Weights of a small GPT-style language model, trained from scratch on English Wikipedia: 15.9M parameters, tied embeddings.
MLP neurons of a small language model. Each row is named by its layer, matrix (gate and up: input weights) and neuron, and shows model dimensions 160-287. Each number is 200 + 30 x the weight over its row's rms, rounded and kept within 0 to 999. A neuron's up and down rows have the sign that makes its largest values positive.
Before each neuron's rows, "fires on" lists the tokens most often at its 100 highest values on Wikipedia text that the model never trained on.

fires on: "or", " and", ".", "–", " to"
L2.gate204,196,189,204,245,240,207,178,226,191,176,174,229,207,193,231,207,171,235,197,231,179,191,235,210,201,206,156,179,211,167,212,218,195,207,241,190,223,141,153,233,234,176,219,225,224,179,173,216,180,182,231,277,230,214,142,190,174,175,210,130,184,207,180,184,173,186,238,279,176,194,198,231,191,136,183,169,178,248,258,213,224,161,220,130,282,163,214,246,184,186,188,191,206,243,200,184,197,192,257,175,176,215,219,189,195,209,217,205,219,189,240,202,271,175,147,166,201,196,237,223,215,213,225,287,203,216,203,257
L2.up204,163,182,227,162,197,174,195,225,227,242,197,199,145,187,203,232,200,211,269,212,219,261,188,238,169,202,219,154,165,167,222,148,203,163,150,208,274,208,192,197,215,191,137,212,230,230,235,222,202,190,207,239,175,209,178,202,209,198,224,183,203,185,167,215,236,141,187,202,211,173,150,222,166,178,189,142,147,224,157,174,211,228,169,204,185,185,150,210,174,127,216,159,180,209,213,205,204,204,230,164,178,197,186,182,149,213,201,192,251,215,128,217,206,163,217,213,234,206,170,227,221,176,202,218,223,191,222,194

fires on: "S", "g", "re", "te", "ce", "ung"
L2.gate1122,186,205,161,230,157,224,230,207,135,173,167,226,245,197,173,204,205,206,158,187,163,234,212,177,174,175,191,167,236,215,225,194,201,239,249,200,240,199,176,254,199,191,194,193,193,200,150,183,158,194,179,194,258,214,126,183,178,169,204,165,172,256,185,212,213,169,225,182,230,183,181,185,234,168,222,240,228,242,172,122,174,228,198,201,193,136,157,171,226,217,169,179,173,227,266,213,206,154,217,212,223,210,201,147,174,231,206,180,186,210,218,212,165,152,206,178,215,226,262,184,188,216,241,190,254,185,194,220
L2.up1122,224,171,202,224,106,205,195,183,167,196,195,254,186,175,224,219,182,193,198,216,234,202,179,184,248,193,215,243,250,236,219,189,223,173,204,140,191,217,236,190,169,212,230,203,203,139,224,176,167,240,227,201,175,214,189,218,188,221,216,177,177,239,190,219,213,207,254,226,196,228,246,141,219,244,189,230,126,197,214,227,198,215,191,221,198,168,190,162,186,247,176,235,197,194,200,195,174,273,194,273,247,204,221,227,197,196,198,171,169,167,242,218,211,193,137,187,176,184,192,229,233,163,263,236,199,204,220,174

fires on: "p", " conc", "c", " ins", " cent"
L3.gate322,190,195,206,215,205,201,216,140,195,220,232,231,186,213,171,185,235,195,232,242,207,172,213,187,224,179,199,161,171,145,233,216,188,212,210,112,252,191,197,125,192,215,208,215,168,170,169,227,173,193,178,187,249,170,188,162,171,195,185,197,236,226,187,194,151,190,205,215,191,218,186,176,258,189,228,198,168,304,126,215,180,234,203,156,161,152,202,225,232,216,201,217,170,190,243,168,226,176,209,171,241,173,182,234,183,243,186,240,160,186,224,193,189,214,182,201,202,249,232,182,204,168,221,141,170,201,150,164
L3.up322,230,189,203,191,241,209,147,250,147,217,165,166,230,210,212,216,211,157,224,209,163,182,251,214,187,226,138,199,262,228,237,218,217,202,195,235,212,244,216,214,171,185,139,217,165,151,222,207,186,225,114,228,225,195,203,148,192,169,191,221,129,237,164,207,201,190,243,231,224,178,179,231,187,190,196,232,168,218,163,216,160,264,185,173,226,229,204,200,203,233,236,183,192,194,190,215,172,217,210,233,202,188,166,182,190,203,245,217,217,197,195,191,212,229,242,184,217,244,153,173,228,154,258,165,217,191,231,185

fires on: ":", "ag", ".", "agon", "um"
L2.gate1247,199,237,205,210,161,186,161,238,207,204,239,176,171,227,260,166,210,232,209,227,266,196,185,195,185,175,226,134,246,284,198,210,210,214,174,204,200,190,217,144,207,268,208,283,188,204,214,199,204,198,253,202,165,175,183,199,219,227,237,189,240,296,201,181,174,237,242,179,252,242,212,189,182,222,192,197,228,212,173,192,218,218,233,154,219,192,208,183,209,163,146,157,190,214,213,177,255,146,227,238,178,229,190,229,209,198,165,184,201,226,233,255,241,221,178,211,150,191,202,219,135,176,174,250,222,220,300,206
L2.up1247,200,205,220,180,180,175,190,158,133,189,305,246,182,222,162,205,180,178,174,197,210,163,210,135,240,233,176,217,213,226,137,191,249,170,184,235,197,194,178,161,236,217,179,225,195,169,250,149,256,213,153,157,177,223,196,213,232,201,189,212,191,172,255,192,185,174,182,207,191,222,244,197,187,162,167,225,209,172,158,181,200,226,205,217,165,178,216,238,163,125,138,203,244,193,220,240,202,229,202,222,225,250,231,187,214,209,190,181,165,245,174,182,229,189,171,217,161,213,177,230,221,183,186,208,196,245,253,173

fires on: "1", "2", "3", "en", "5", "9"
L2.gate794,205,201,186,189,182,220,196,209,226,175,186,174,249,178,194,231,161,195,215,211,231,205,202,199,229,213,193,179,127,191,193,197,189,173,210,137,212,183,242,246,212,152,137,223,199,244,192,228,266,198,145,185,151,277,157,210,183,169,187,223,202,211,163,274,224,208,207,154,161,212,170,203,145,235,218,260,231,217,240,183,258,237,192,203,282,217,217,177,166,269,223,217,187,182,167,230,181,126,181,258,197,189,183,179,250,215,214,156,199,193,181,189,136,212,259,188,214,161,184,221,194,235,215,202,190,244,247,204
L2.up794,211,211,161,195,150,227,225,215,216,194,207,207,128,227,220,186,184,218,208,210,210,224,154,185,193,265,213,231,180,238,212,215,204,182,182,188,227,180,183,220,259,206,199,156,170,218,176,208,173,210,174,126,218,194,131,159,165,188,186,161,184,204,153,182,152,216,262,213,182,199,169,218,170,193,161,199,235,152,214,253,157,234,268,250,211,231,189,159,166,229,159,237,194,250,214,238,220,193,218,252,198,131,200,252,218,179,174,176,188,200,250,205,167,187,213,238,221,209,163,246,242,201,192,211,184,230,196,204

fires on: " it", " who", "s", " they", "ts", "ones"
L3.gate243,208,192,204,141,187,222,184,229,117,212,210,201,170,199,186,211,176,149,232,187,193,191,203,156,201,197,249,218,209,191,163,221,236,168,160,287,213,165,237,158,225,205,198,179,204,217,207,192,226,172,203,188,223,166,244,177,175,248,183,196,214,165,192,202,255,215,186,185,175,189,212,165,217,202,223,246,195,170,238,226,246,214,156,192,240,203,152,171,265,208,137,202,193,176,244,204,193,191,205,210,165,209,240,199,206,224,192,187,218,229,206,200,199,209,248,157,201,223,236,205,226,210,199,214,178,156,173,250
L3.up243,255,175,168,152,152,227,223,215,208,194,170,214,173,221,194,197,240,201,229,220,248,238,240,165,244,153,198,183,267,207,224,216,193,244,253,209,178,173,244,157,202,222,204,183,214,187,191,202,226,177,201,146,177,226,171,210,188,184,242,178,223,180,174,199,269,148,176,224,248,232,213,181,217,180,219,227,215,183,190,265,200,182,177,187,215,242,179,178,153,154,202,221,165,216,208,218,271,239,179,196,177,237,216,217,216,217,150,213,239,239,165,203,216,245,256,157,182,210,193,150,265,176,183,192,244,227,232,171

fires on: " and", " United", "'", " or", "in", ","
L3.gate414,237,182,159,171,172,178,217,163,174,245,239,154,233,229,166,192,212,163,192,185,232,162,210,222,205,225,244,161,200,215,184,220,195,199,248,200,205,224,203,214,228,223,191,203,188,162,201,182,216,218,225,207,196,137,173,166,201,189,214,231,204,157,201,186,165,197,255,210,146,209,217,212,241,231,261,238,179,167,194,176,166,213,215,187,158,184,237,223,165,178,182,163,182,161,212,218,185,215,199,187,233,223,238,185,210,179,221,158,201,206,203,210,233,190,189,216,201,172,161,228,209,205,195,246,208,195,231,224
L3.up414,198,223,216,262,150,215,191,216,182,206,196,195,224,225,234,209,182,233,201,206,196,164,192,205,139,211,243,219,169,147,143,198,148,220,189,177,204,198,200,196,205,157,236,175,193,171,211,189,209,207,233,217,211,221,204,212,239,241,154,185,176,217,194,218,169,214,211,164,229,266,222,216,196,197,213,189,205,203,223,143,223,190,196,212,212,220,221,205,214,189,204,172,210,182,183,221,212,239,202,158,232,203,152,153,275,214,175,183,160,178,135,210,205,192,246,161,211,168,181,268,156,117,171,229,188,197,208,141

fires on: "y", "ow", " attack", "ed", "ry", "as"
L2.gate150,165,155,223,212,189,179,160,211,161,211,210,244,240,217,213,242,225,242,156,278,177,164,172,247,216,203,243,157,139,240,208,199,231,157,193,250,209,222,139,213,157,191,208,186,230,196,179,218,185,238,222,203,247,181,148,143,203,223,178,168,217,230,145,192,205,207,195,202,174,201,150,161,207,243,130,182,229,210,236,179,195,221,204,269,234,163,232,223,198,255,214,162,226,227,196,181,139,188,208,227,200,219,196,191,197,217,231,237,226,187,205,139,251,172,175,197,191,195,195,204,188,185,160,168,213,216,265,206
L2.up150,208,246,250,229,221,249,233,201,207,217,205,221,166,213,232,168,217,199,177,224,170,143,218,156,168,159,219,216,167,169,220,233,230,183,217,231,160,165,222,220,181,231,198,189,186,209,212,198,176,145,217,189,176,220,169,169,223,218,199,214,211,184,200,192,260,210,254,238,211,162,181,207,211,180,210,162,221,232,253,209,185,178,139,249,234,177,213,212,172,163,236,236,220,154,190,161,181,276,231,156,184,223,180,180,176,173,150,184,261,178,227,191,178,153,177,148,236,206,194,170,221,148,202,187,165,242,236,186

fires on: " the", ":", " of", "b", " from"
L2.gate823,185,228,231,254,219,241,179,185,232,232,217,191,202,195,217,185,194,189,198,261,224,216,218,235,178,196,260,210,211,220,217,192,192,230,241,212,211,168,168,240,154,180,162,226,215,193,173,210,219,218,209,245,167,240,174,149,231,202,129,247,151,128,219,179,245,216,243,256,214,183,239,214,160,254,185,219,266,189,153,252,231,187,198,280,228,233,175,257,140,154,209,184,201,189,168,217,169,184,198,226,199,232,235,249,210,214,186,226,200,205,247,202,170,225,196,193,212,219,228,261,203,199,171,189,219,231,244,184
L2.up823,193,179,247,171,134,141,164,208,205,222,206,213,178,169,184,194,247,194,212,193,123,176,195,230,219,237,207,207,218,171,205,172,239,189,204,176,177,198,219,162,202,180,241,267,272,205,200,249,228,203,184,183,210,238,166,218,246,212,204,202,179,208,216,214,140,195,198,237,195,128,153,223,218,213,154,198,191,189,215,213,236,188,231,197,230,175,208,221,173,168,252,188,165,187,169,243,208,177,236,187,241,210,226,181,183,204,173,230,201,191,189,181,193,252,220,225,182,264,161,163,222,169,199,214,185,173,235,175

fires on: "ic", "ern", "al", "od", " Commun", "ular"
L2.gate1201,162,220,194,215,244,183,284,230,199,194,234,166,257,150,198,241,195,176,231,197,214,210,233,248,219,189,202,225,201,197,208,198,185,162,255,108,227,206,237,217,191,213,194,216,205,215,164,237,161,166,186,218,199,200,192,194,203,263,140,278,282,230,181,220,228,152,172,233,173,210,217,180,216,157,221,213,261,202,222,180,203,222,208,178,216,219,263,163,187,218,259,203,226,190,159,186,197,241,167,184,151,199,172,116,166,200,231,158,188,175,209,246,239,263,167,224,173,209,220,164,224,215,194,136,182,179,205,215
L2.up1201,172,179,215,165,204,170,212,234,201,223,184,178,255,248,176,244,183,222,233,170,228,189,296,164,181,232,231,200,207,199,261,227,216,197,200,190,192,229,223,220,215,206,149,216,152,162,171,179,258,173,189,187,226,197,229,227,161,168,219,220,253,175,181,171,191,219,143,182,216,193,202,171,182,223,209,235,181,133,196,283,209,191,191,211,195,174,165,213,178,194,202,166,181,221,183,222,179,206,241,196,173,179,236,236,167,186,220,183,205,227,126,239,238,196,205,179,169,242,177,155,183,184,234,181,200,176,217,185

fires on: "it", "om", "b", "o"
L2.gate195,250,196,125,181,235,168,211,232,169,191,184,209,156,177,182,194,166,182,210,197,177,274,222,249,173,129,201,193,193,206,262,192,215,192,197,173,120,185,184,169,210,189,183,175,222,188,217,177,232,231,204,201,246,164,192,198,184,197,154,195,203,165,216,209,235,215,246,222,192,164,254,201,230,184,188,176,151,181,169,171,251,212,217,189,228,185,179,228,195,181,166,273,164,221,223,195,180,185,213,223,143,172,206,194,212,190,198,201,197,221,184,192,141,162,208,141,221,166,207,210,181,210,225,178,163,171,180,218
L2.up195,236,168,161,221,177,165,174,209,233,218,156,226,193,190,216,190,167,219,208,222,212,184,222,255,178,159,170,252,155,156,203,270,186,234,199,232,211,247,206,211,183,200,220,139,153,162,176,170,190,218,143,205,234,197,194,227,171,207,133,184,212,254,224,216,218,246,192,213,220,221,237,195,178,196,190,161,207,197,212,179,218,219,238,245,213,173,183,205,233,186,151,204,220,189,274,208,162,213,228,168,184,228,168,213,165,182,239,173,211,216,191,238,220,245,203,181,222,210,180,278,179,187,203,216,141,232,188,201

fires on: "000", "00", "8", "9", "31", "200"
L3.gate814,213,234,245,177,217,188,213,199,231,199,192,239,224,201,144,236,184,234,226,198,216,220,216,129,250,166,213,265,194,194,182,237,180,209,211,176,186,229,222,152,217,292,164,230,179,185,173,241,219,226,228,180,157,199,205,227,204,208,245,251,150,138,187,158,175,186,202,206,198,154,208,183,188,279,174,154,221,174,196,187,215,218,204,198,185,185,201,179,224,232,230,112,146,218,106,189,192,200,281,148,190,194,204,213,240,212,186,169,201,188,190,209,215,215,186,166,234,238,193,203,212,177,190,203,129,193,206,223
L3.up814,259,201,228,221,172,206,175,163,179,212,222,190,139,187,220,256,132,220,186,241,191,227,165,185,198,201,176,171,263,201,153,159,188,194,192,202,213,197,186,252,213,210,210,203,227,162,247,285,252,199,223,196,205,162,224,183,135,204,152,197,183,205,197,224,174,208,256,193,145,177,206,175,182,224,207,198,198,197,196,264,189,189,243,211,154,194,212,149,194,229,207,235,206,224,198,204,234,189,135,200,206,167,202,205,205,156,198,197,235,229,170,232,216,207,178,191,215,183,167,163,185,177,179,192,216,220,256,179

fires on: " of", "on", " (", "ir", ":", "omb"
L2.gate459,209,232,212,199,155,176,200,216,205,176,205,197,224,218,170,210,219,206,196,306,172,144,195,156,222,121,201,158,180,234,214,209,204,200,206,116,206,218,183,160,189,207,211,262,153,237,171,196,178,152,196,234,207,176,171,283,141,164,221,198,178,211,162,208,222,187,229,264,226,182,176,223,168,212,237,200,185,206,186,187,173,160,197,249,234,149,197,202,178,176,174,212,214,182,208,169,152,126,193,178,150,187,145,214,186,222,186,192,209,211,257,213,196,228,150,187,217,163,194,207,268,215,178,177,269,182,190,190
L2.up459,200,214,179,182,164,136,146,192,172,222,176,133,231,242,228,197,228,201,240,265,181,143,154,164,215,225,208,188,188,245,170,157,234,177,204,121,208,249,190,189,187,253,220,171,211,196,172,228,195,219,204,210,205,219,193,242,205,135,175,230,244,189,199,223,179,178,188,152,246,183,208,126,194,225,159,210,197,222,261,207,208,173,236,186,179,216,171,207,175,184,247,272,171,150,144,248,125,228,183,193,170,167,176,178,178,161,219,174,194,195,192,172,167,253,183,197,179,209,152,146,175,198,219,186,199,162,229,191

fires on: " University", "ug", "land", " Ber", "omb", " on"
L2.gate339,152,218,177,207,154,213,228,237,184,143,226,174,237,207,189,194,134,156,228,206,221,200,172,229,192,217,189,228,184,176,265,222,182,159,185,224,228,179,208,203,211,198,204,194,170,217,210,168,189,229,196,170,145,215,160,166,171,137,228,163,207,169,187,204,201,152,225,176,195,185,173,169,200,199,202,229,252,192,238,202,205,242,228,234,216,173,186,218,209,180,195,209,204,151,221,231,205,202,208,249,219,217,188,205,220,196,240,180,203,213,175,225,196,234,171,180,269,253,169,188,165,201,245,203,144,150,239,240
L2.up339,191,251,265,218,161,231,178,201,229,205,148,176,226,175,183,239,212,230,206,191,189,201,235,211,159,180,147,247,207,240,224,144,139,204,163,221,283,202,163,201,224,186,168,192,168,206,222,204,240,206,247,152,198,219,190,153,245,154,137,220,198,202,214,203,152,200,205,197,191,180,241,159,222,196,183,164,181,179,194,199,147,227,160,239,208,283,168,170,179,148,206,193,159,128,243,185,197,203,204,197,228,175,203,157,229,161,226,228,222,182,232,195,160,234,200,231,192,222,212,169,200,211,250,171,206,202,193,249

fires on: "-", "ace", "1"
L3.gate469,192,224,168,162,191,125,166,206,186,201,160,198,237,220,143,183,190,226,193,213,183,237,190,234,178,260,202,199,170,225,220,246,236,201,186,206,234,167,183,202,278,155,251,143,240,220,202,235,174,190,195,180,141,153,122,219,147,243,239,208,219,195,193,176,180,230,215,193,152,199,185,172,169,206,188,214,248,183,181,225,163,208,179,214,265,209,239,225,200,226,190,221,204,208,223,192,200,190,209,225,204,185,227,185,130,227,244,220,232,181,207,153,169,199,177,191,189,174,101,259,201,124,240,201,218,176,243,225
L3.up469,201,202,229,195,204,216,286,245,212,203,180,212,195,150,195,220,144,167,194,230,189,220,162,244,170,217,200,167,194,245,221,169,177,195,239,221,204,236,217,170,212,219,193,173,192,232,165,236,187,174,236,172,182,177,212,200,181,236,206,188,189,190,213,173,191,195,242,226,199,224,248,210,160,182,188,168,166,207,217,221,154,214,224,208,237,252,175,176,201,173,189,232,199,255,292,182,199,251,232,200,217,193,190,230,184,151,153,215,218,168,154,224,170,219,190,226,241,199,166,126,220,248,242,162,261,211,203,235

fires on: " (", " –", " |", "ent", "–", ":"
L3.gate1023,192,250,213,193,223,193,193,203,177,133,153,190,192,251,184,219,237,226,162,273,177,175,200,180,238,192,237,225,212,188,252,196,199,201,240,155,215,270,189,213,167,259,196,207,184,215,158,229,226,138,190,188,197,194,152,156,191,169,261,219,234,184,170,212,231,193,215,148,190,161,183,215,188,194,191,173,228,172,172,192,219,173,185,220,199,266,157,235,155,219,202,195,172,207,229,180,257,137,217,198,213,201,218,183,174,163,244,164,212,196,247,238,145,261,180,149,163,207,164,250,162,174,256,189,174,143,248,222
L3.up1023,186,192,220,208,209,171,184,159,196,187,178,158,182,218,168,219,200,252,220,172,223,157,170,192,203,162,222,191,164,206,221,166,247,208,217,172,161,235,242,204,216,193,241,236,236,185,177,202,218,193,178,209,196,190,168,217,144,229,240,197,210,260,194,208,229,157,221,126,186,221,217,213,164,199,231,211,188,179,167,233,193,149,184,199,158,160,206,230,187,214,168,217,217,133,195,184,164,194,217,223,225,203,164,209,154,175,213,207,212,179,230,247,176,261,150,136,158,209,211,232,199,166,249,200,161,204,225,242

fires on: ",", " in", "S", ":", " of"
L2.gate318,187,215,169,207,195,191,204,203,191,191,184,196,163,210,239,228,280,259,146,221,192,262,197,159,164,226,213,194,169,176,216,219,239,195,228,230,179,195,173,196,191,183,152,194,212,139,163,205,195,180,166,176,198,188,171,184,149,215,179,247,162,151,224,189,187,207,233,252,227,256,254,229,247,243,185,253,202,213,227,234,182,212,196,201,219,191,174,216,185,228,133,201,175,209,204,244,233,207,221,153,163,214,239,211,232,236,236,171,206,150,172,169,235,201,230,223,240,147,174,180,255,198,224,231,272,234,213,206
L2.up318,176,159,194,196,184,243,179,172,208,233,169,170,152,209,204,173,246,174,213,241,236,254,128,242,144,165,199,232,213,182,130,182,173,149,176,208,184,211,213,206,228,211,184,190,178,173,166,249,205,196,233,177,186,186,228,153,157,185,220,232,203,200,191,207,217,191,220,210,197,169,215,213,247,175,237,202,232,185,173,145,203,202,222,225,195,202,172,147,255,207,212,153,175,177,234,213,233,210,264,196,158,205,238,198,202,192,229,195,174,213,203,213,202,232,198,223,231,206,187,208,233,225,214,243,197,160,201,199

fires on: " and", "\n", " as", " or", "el"
L2.gate526,270,205,214,175,238,189,237,168,212,193,226,154,185,143,216,187,178,137,220,190,245,232,175,206,214,272,201,214,248,208,189,220,148,158,206,165,245,180,139,200,193,242,179,198,134,146,237,208,187,194,219,205,212,183,161,213,233,170,221,212,208,152,196,210,177,165,191,170,178,203,156,202,262,192,223,249,171,171,232,241,181,147,224,206,173,188,217,190,190,192,171,192,216,197,144,175,186,197,151,196,196,217,188,200,238,214,192,153,223,198,170,192,246,184,201,197,214,247,220,183,177,173,216,255,165,253,202,243
L2.up526,183,218,230,247,184,159,191,257,211,132,216,194,192,177,173,196,185,193,204,174,223,231,216,250,245,164,162,168,181,200,195,149,197,198,221,154,178,211,219,222,222,212,240,144,191,201,230,232,223,202,200,247,186,234,200,186,220,165,196,206,255,181,214,256,189,223,120,166,213,182,185,218,207,203,190,221,203,199,165,178,179,234,187,199,208,174,227,229,197,198,197,257,217,225,201,182,174,234,211,197,242,237,190,189,247,195,177,193,222,213,186,261,188,199,167,196,268,155,155,286,209,236,166,231,236,242,195,161

fires on: "ell", "anc", "isc", "y", "ery", "ive"
L2.gate240,209,181,159,216,192,230,219,277,181,180,177,237,157,198,215,197,161,183,232,226,224,183,190,243,172,258,170,175,170,183,206,209,174,190,196,199,197,208,238,245,174,164,204,232,204,196,194,203,159,197,201,164,237,217,181,164,197,183,219,208,131,203,226,213,243,194,242,210,227,143,247,186,180,188,188,192,209,252,217,162,168,209,233,138,157,217,196,199,211,124,202,236,215,176,179,229,174,155,230,302,190,176,167,154,204,196,205,282,190,181,251,257,188,198,190,176,155,238,213,188,161,147,186,209,270,183,221,163
L2.up240,231,197,172,168,237,242,185,235,228,237,207,195,231,208,226,216,202,235,122,258,230,196,252,205,238,221,185,215,178,169,265,227,189,228,180,170,225,220,170,185,222,222,182,232,176,230,258,237,172,212,224,242,192,242,182,181,192,200,197,215,232,238,186,171,196,219,196,166,268,231,231,212,186,246,187,203,200,227,169,194,223,223,187,181,207,219,167,190,180,230,182,153,268,262,162,137,190,254,250,156,197,212,204,155,206,175,221,206,139,174,187,209,213,266,224,194,203,216,186,173,246,195,238,264,231,188,184,163

fires on: "P", "am", "C", "c", "D", "oph"
L2.gate438,227,217,177,220,177,227,200,190,204,177,208,227,171,209,190,179,186,195,236,165,178,206,226,258,176,200,170,243,184,196,228,132,165,239,192,224,236,170,221,168,161,159,169,164,181,184,215,196,168,188,243,172,244,201,207,205,196,166,244,152,187,201,152,187,214,229,213,203,190,222,169,255,239,185,160,174,223,168,178,165,193,202,179,202,205,246,195,190,194,216,170,100,154,145,200,188,173,193,209,168,206,230,193,270,246,168,213,144,209,233,246,268,234,201,218,195,195,188,254,169,167,165,158,211,177,244,160,201
L2.up438,169,191,167,179,196,190,193,174,161,219,193,174,180,253,181,193,117,256,189,192,183,195,204,169,167,158,193,212,224,179,238,187,210,199,211,246,245,202,137,160,175,230,173,256,212,194,170,197,214,168,214,218,191,206,220,244,199,203,231,223,233,178,235,154,214,191,250,203,200,281,169,150,172,171,209,212,169,217,154,205,200,193,179,234,177,204,194,167,181,185,214,188,209,186,198,188,184,240,208,164,178,201,226,176,174,219,232,261,181,184,206,168,215,176,224,168,223,161,219,191,190,166,185,199,257,158,251,243

fires on: " of", " (", ":", "-", " the"
L2.gate387,257,204,179,227,228,216,178,212,185,226,151,198,214,218,258,159,187,269,169,206,194,214,221,186,204,190,176,236,229,157,176,215,223,217,197,190,209,195,232,196,191,220,161,207,212,167,226,172,204,215,160,153,196,175,140,185,162,228,217,200,176,169,215,183,187,239,188,252,184,222,219,222,234,205,180,220,211,240,212,188,235,206,226,178,146,248,203,215,203,210,170,207,190,209,186,223,198,181,199,215,235,186,189,250,183,159,245,233,252,184,211,199,184,242,211,238,185,225,225,226,207,143,220,185,247,211,267,247
L2.up387,154,208,194,212,175,213,244,208,229,189,230,210,255,208,187,229,280,171,200,250,158,189,147,213,197,158,183,237,219,226,175,167,234,233,221,200,152,200,164,188,206,214,171,232,210,221,182,225,184,166,229,206,139,200,238,226,146,180,201,170,185,199,203,228,209,217,206,134,224,162,215,189,145,229,204,229,238,165,183,206,191,224,188,192,208,250,168,212,271,237,190,148,158,177,165,193,190,163,239,211,232,183,175,183,252,160,235,251,243,221,197,217,201,148,181,193,231,218,261,216,219,217,180,193,210,208,183,166

fires on: " to", "–", " –", " and", "ially", " -"
L2.gate885,154,212,221,237,202,208,162,171,209,215,196,161,198,233,196,175,164,257,281,140,186,178,153,190,194,172,187,172,220,198,224,169,214,274,236,177,193,193,182,188,196,178,210,238,214,214,227,195,179,226,186,182,190,203,151,197,226,181,215,173,199,164,162,209,199,170,227,243,177,184,179,227,234,180,191,178,175,233,216,175,196,210,226,179,212,167,199,199,153,167,217,185,178,225,214,198,195,228,239,166,204,208,189,224,172,179,159,193,224,143,244,193,96,173,183,176,208,221,211,226,226,217,183,208,222,148,213,221
L2.up885,211,215,186,193,216,174,203,225,174,229,138,240,209,179,234,253,171,213,208,181,201,204,142,161,201,102,176,244,206,205,197,210,176,176,174,227,231,168,236,177,221,183,206,208,202,235,150,207,229,151,234,209,177,173,160,187,289,93,229,183,212,196,235,191,197,174,231,246,189,218,172,198,164,256,209,173,159,195,191,162,233,216,193,190,229,256,188,196,230,189,205,187,191,217,187,193,215,173,228,183,245,187,179,189,159,208,198,193,225,198,205,167,168,195,151,196,258,235,193,214,188,290,219,261,200,167,190,170

fires on: " part", " since", " over", "ly", "most", "ince"
L3.gate976,224,230,257,183,193,164,243,180,202,182,234,216,231,159,210,166,184,193,264,209,240,220,156,213,194,247,240,148,216,201,228,192,230,204,213,181,215,241,222,224,169,156,240,149,206,186,200,208,163,199,221,201,171,163,138,198,157,184,246,210,163,216,194,190,218,227,166,178,218,229,207,185,214,162,197,145,174,161,202,256,188,218,171,174,221,224,149,230,204,162,173,209,164,179,271,152,204,217,214,182,200,227,191,187,217,227,177,214,207,266,202,221,206,198,185,219,186,227,215,256,198,276,253,186,164,217,202,163
L3.up976,169,219,207,184,264,157,211,198,165,203,239,187,162,152,226,238,213,229,182,194,153,157,176,184,211,216,193,133,199,232,228,192,198,163,153,215,196,203,224,253,199,200,224,194,236,168,269,194,187,205,224,207,186,202,152,218,235,177,128,145,164,206,187,224,216,215,208,224,199,191,239,223,230,224,158,153,187,212,184,195,193,181,196,209,132,193,213,171,214,257,208,191,189,130,221,190,177,216,210,207,250,254,206,242,220,228,228,213,196,197,190,237,191,192,229,187,158,170,223,243,241,184,173,189,216,242,231,207

fires on: " in", ":", " on"
L2.gate768,180,229,163,220,176,192,230,178,122,229,205,186,192,218,147,224,148,219,209,179,196,171,242,265,166,203,170,157,219,194,207,198,184,241,202,206,243,174,190,176,206,201,192,176,168,225,202,172,199,213,215,166,222,178,198,193,187,201,247,190,195,241,178,159,163,147,159,168,137,221,279,202,206,177,195,191,187,237,189,222,217,200,206,184,212,222,155,185,223,182,171,230,167,131,259,181,268,192,174,215,164,207,207,181,197,182,161,158,244,179,186,195,127,251,234,226,180,203,256,154,190,187,215,175,155,205,171,214
L2.up768,190,212,234,172,175,195,240,197,138,239,156,131,172,183,235,195,155,246,161,237,222,156,180,147,144,178,176,181,274,258,215,174,199,197,191,149,228,159,182,215,201,189,167,165,159,214,195,233,179,228,213,222,303,209,210,187,207,204,188,200,233,223,218,158,204,171,189,202,182,216,225,150,193,212,177,195,255,237,178,212,207,196,187,221,140,273,232,186,180,172,221,202,183,202,187,166,167,185,222,133,177,250,206,181,233,183,199,193,159,187,192,193,215,180,193,204,215,265,185,152,215,226,214,169,173,186,206,214

fires on: "ly", "imately", "most", "ely", " a", "l"
L3.gate1221,211,215,224,177,214,201,230,166,166,253,173,183,184,239,193,272,235,175,224,201,204,222,142,279,233,224,160,128,143,198,234,248,215,226,223,191,227,184,166,163,149,144,204,193,216,229,224,219,199,161,225,201,188,193,250,192,213,158,223,195,181,198,217,211,205,186,204,214,174,211,172,176,267,171,239,238,231,151,253,127,192,229,199,232,174,183,200,193,167,215,150,185,131,229,239,215,259,211,190,180,179,197,242,157,174,171,187,232,199,253,206,171,223,231,193,228,192,195,205,198,171,218,198,212,185,188,223,184
L3.up1221,193,161,169,162,202,174,203,181,211,227,179,159,198,198,217,183,194,179,176,196,204,210,184,161,199,211,195,177,254,186,211,173,162,192,175,183,146,178,220,194,212,160,236,159,208,198,183,244,164,215,182,235,234,169,160,168,229,141,168,185,206,216,266,225,218,179,171,229,208,196,217,196,249,160,226,209,207,209,225,216,223,200,210,194,159,192,208,144,220,246,191,222,199,173,202,168,210,211,193,191,187,196,179,251,201,237,161,227,235,229,190,184,225,203,213,190,235,177,212,180,192,202,213,223,178,154,233,146